MLP neurons of a small language model. Each row is named by its layer, matrix (up: input weights) and neuron, and shows model dimensions 240-431. Each number is 128 + 24 x the weight over its row's rms, rounded and kept within 0 to 255. Numbers have three digits each.
After each neuron's rows, "fires on" lists the tokens most often at its 100 highest values on Wikipedia text that the model never trained on.

L4.up1264:137103072136123078118159137134124148112107113132150155153174132110125152155146146144130128104150123117119146124113107127108121168129136126147126130144145122127186086101102126127153108180128132118109076170117126125179098131140142088162143155096105132104134138064158088147131133141146142159126155100156167148179150133158143111122146129117114148140163099187149167127104122160134133110105116116151152116098136087107126156141114146118131115175132119133119097104159135159147120123138115113153104117097069151105131082096122123129095136086140152152094125140167131130145126127128144128
fires on: " as", "ly", " –", ",", "uch", "born"

L4.up890:141129147126145114209087133124101193107124135154147161173147131107127162101128137135130172142146143105118130124136115116121139134154116150131146132136142086128096142076146111122134127091115168158102131131142111135126123122184092132072134114139149138155109128099106147142131138120142125103159141130128151119155133142115100115131133095069120166157133100124135095115058112124151148103153133083095167135105116152126121121126122142115107132123165124142164140123168136103160098130082111113133108100103130140110144118086133126116129171145108171094055116176114137083153111161137093151
fires on: " ", "2", "3", "8"

L4.up1761:134120144103116092129144152102169094155165184127139096103100168154153151115129134146072083125134142166181130130143112152107075109130119109108091098132148103136150102131130148092136156149173153134090096115141129081142133093100099124111151120156106156111137139079116097094120090125129131124123145104152136127162127167113159107104152134132117116171104150120106118123150119141155133120107062165142138096112125141149136103141121114141125132134098099165164141108146132169151109154146139150099124100138102109104139107177136090134116097144119140110139128157124126128092114124129150128
fires on: ",", "ot", "an", "ac", "ag"

L4.up599:113107140101148138108162120133136149129111140105120109097090114123140112108128134146159107153159065198143079163097108082113119102117149129111146145138191122082134095124110148101112149109133118132133106158130128160169134136158148161153139094111136184158137092129160159151087129096112104128155121107107113145139119134140115148178116128073136122134119130124183165152179124185125174128125094138142149116167144106104112136132139144141165108146108131100122104162106130121136144119118164126126152133149168141128125154139119145140107107093088144119084106138130071126104143123133144140
fires on: "ro", "amp", "b", "st", "r", "ah"

L4.up1345:150143146110147114104072155135132152143107144143154143129160108160122125149157093096127129156163146075119161103168108151135125132137134135107188137083170132150144141163133135122191154159103053082125109108119108149094174158137121099122076117124123122110121117148135125110123108148156122124166122131120109168103135146128131123116126114160131146110126095161119102097178130129122137097124170119128137107104140133086148130150118095125102131136103120128198102135141105139095121117130125129113143165121172169131129108129164125089096107106144109089098149119138119116120120138167121112
fires on: " of", " on", " an", "ch", "ating", "ates"

L4.up1146:115121111109126183125155100133158123135112149112135078126091099088141137106158161154137142124156113132088144154092123115159130136173108118119087131113109103129151132103136127173129126080173120084140100153116091149139117069120114137116135151104120086090132128172155145113156093119131128109178093140147124114106106108182118116125157112141104152122145129160140131121130151113120105106114093128118113124106107115178109121114133064105093096123105106128124113132142103131166122122150120133124078110151094107174146154152114143107127101118136143135109115123129138136125172160167092104
fires on: " a", " /", " mid", " an", "a"

L4.up155:151108109122117120088128137107113114157119128128094127118097159141121142137138155116154107185140131163119101133116132104145163151129101126102112139120111141184125192124118101146114132153118122140112086134129146151111144169126137144110133122155098123113136192094179155165099143130115124121152083144132170150072174155151141156159118147104160120140090110113172190103143149150157150163122130127083130115142135104171145124100108184126087120090110142118198115141092100099100155140100093155096127109112134132128142171117082133088150069115124167092137124137109161156097151121130149097
fires on: " a", ")", " with", " only", " without"

L4.up106:143135131182144110133122122135133100160135137137136149150180173065101138115125128094136124101202148174125093156141154147104173137124137126119127122127141141130119136160141136174136133064119122111143124129156118198123107091124106104126136133139123131126123090083128128144151128129092038138126105110149139177164119125132130135138138153096137131122148083122111126116114158138112085106154125148154133091076109090133104140079111126146130201092154124128108141104148133153083134095127115156122078121100114173092120158103152114108140174084144125132184177115118108121081104064125125179
fires on: "us", "ip", "iv", "ij", "sh", "ul"

L4.up2345:154125154128109131119148090159151171106119112123151140128134139188084118136106129107149125146110131138135153146140125169139121161170167102104115110141129107126111101106155152124110173121138099160143128108115164138105107128132094103119126140134108169083148087103147117106133156138142144135122120150114129124100110177129167105100127099165127122138117155120100105149135149118153167111127118148129122089135105144117093138120108134167138099102152156116132081105162139160112125151106139145094110123113086156165105092093121119125125100170133139165125109142126133128176114089122173169
fires on: " is", " was", "iter", " and", "or", "ry"

L4.up844:135170146094134148118091111173181137167138158148167111114109125127107170114116157131139140157108101146114101129110096129117138173094127121140166140115149134112121146105143110117115130120091112136106111112168199117134121132153149124108154134117142177112127103144129141104089102135144157112101099142111123131151127118149139119163157143150126173121119125122124145149093111096103112137150160128116137124140147127140127086129125152128115143142094102109120126153101136149135138142148128157145123124095162144144166113144137141131134075073140130111148124096142135157057152143133113133
fires on: ":", " |", " of", " approximately", "orth"

L4.up932:122116133109114109131136152141114108115093129140149110157086097117106113138143118128105110136155131121115094138131119094158118098125127084128094154152097166173144178162131163123189095132150121107116098163142125161089116103090125161133116145115091099175123113127077108106140139093148126103136126188156129112167129131191126137107117110139137111118126130121129098081131117138158108121127091133145085177092161113115108136104126133090141126153147130127107135150123107154123113145127133116094098164142113127103154080141128104136174116156150139120127130138113117082147100135128177113
fires on: "24", "le", " of", "ost", "at", "it"

L4.up1501:147064143110101173143135110127154151098138121118096115158121117101092164132092153115137116108151125118130138176093161120138129142125140140079077112140162105131153109157115169111168088117129154132151098161113112114140066078144098128141111123113134115103141140124143124102123125132132140117140092127128135115145151158145143093196122148178139130138103122093124089125126144108092072156187154156108120124098150150103081101113154122123191167088113147130182112111114150130108119126156137129157137130163115112095152101129108095094127107156136115108120152135115112107161162123135121106
fires on: " of", "ic", "at", "im"

L4.up2418:118137128131102115100084127107120122171123126106134135131094099148138090178168134125140136139121155095095140114093110137169139180121146128175124125088114113138127111152129128096109114187152131135142124128101134132148126155124134124118145106150139102112120129132116140104096096154121107146121100101107110136110108119159095143145118114124160127161166111125149112112145158092124125168163140094107126096102131118126102139107152141139120125102115159152153141161095148126102108120140124140132135138100138132172099104128091101108165080143134150106096119110115159122097120143112137115
fires on: "up", "er", "art", " to", "ab", "I"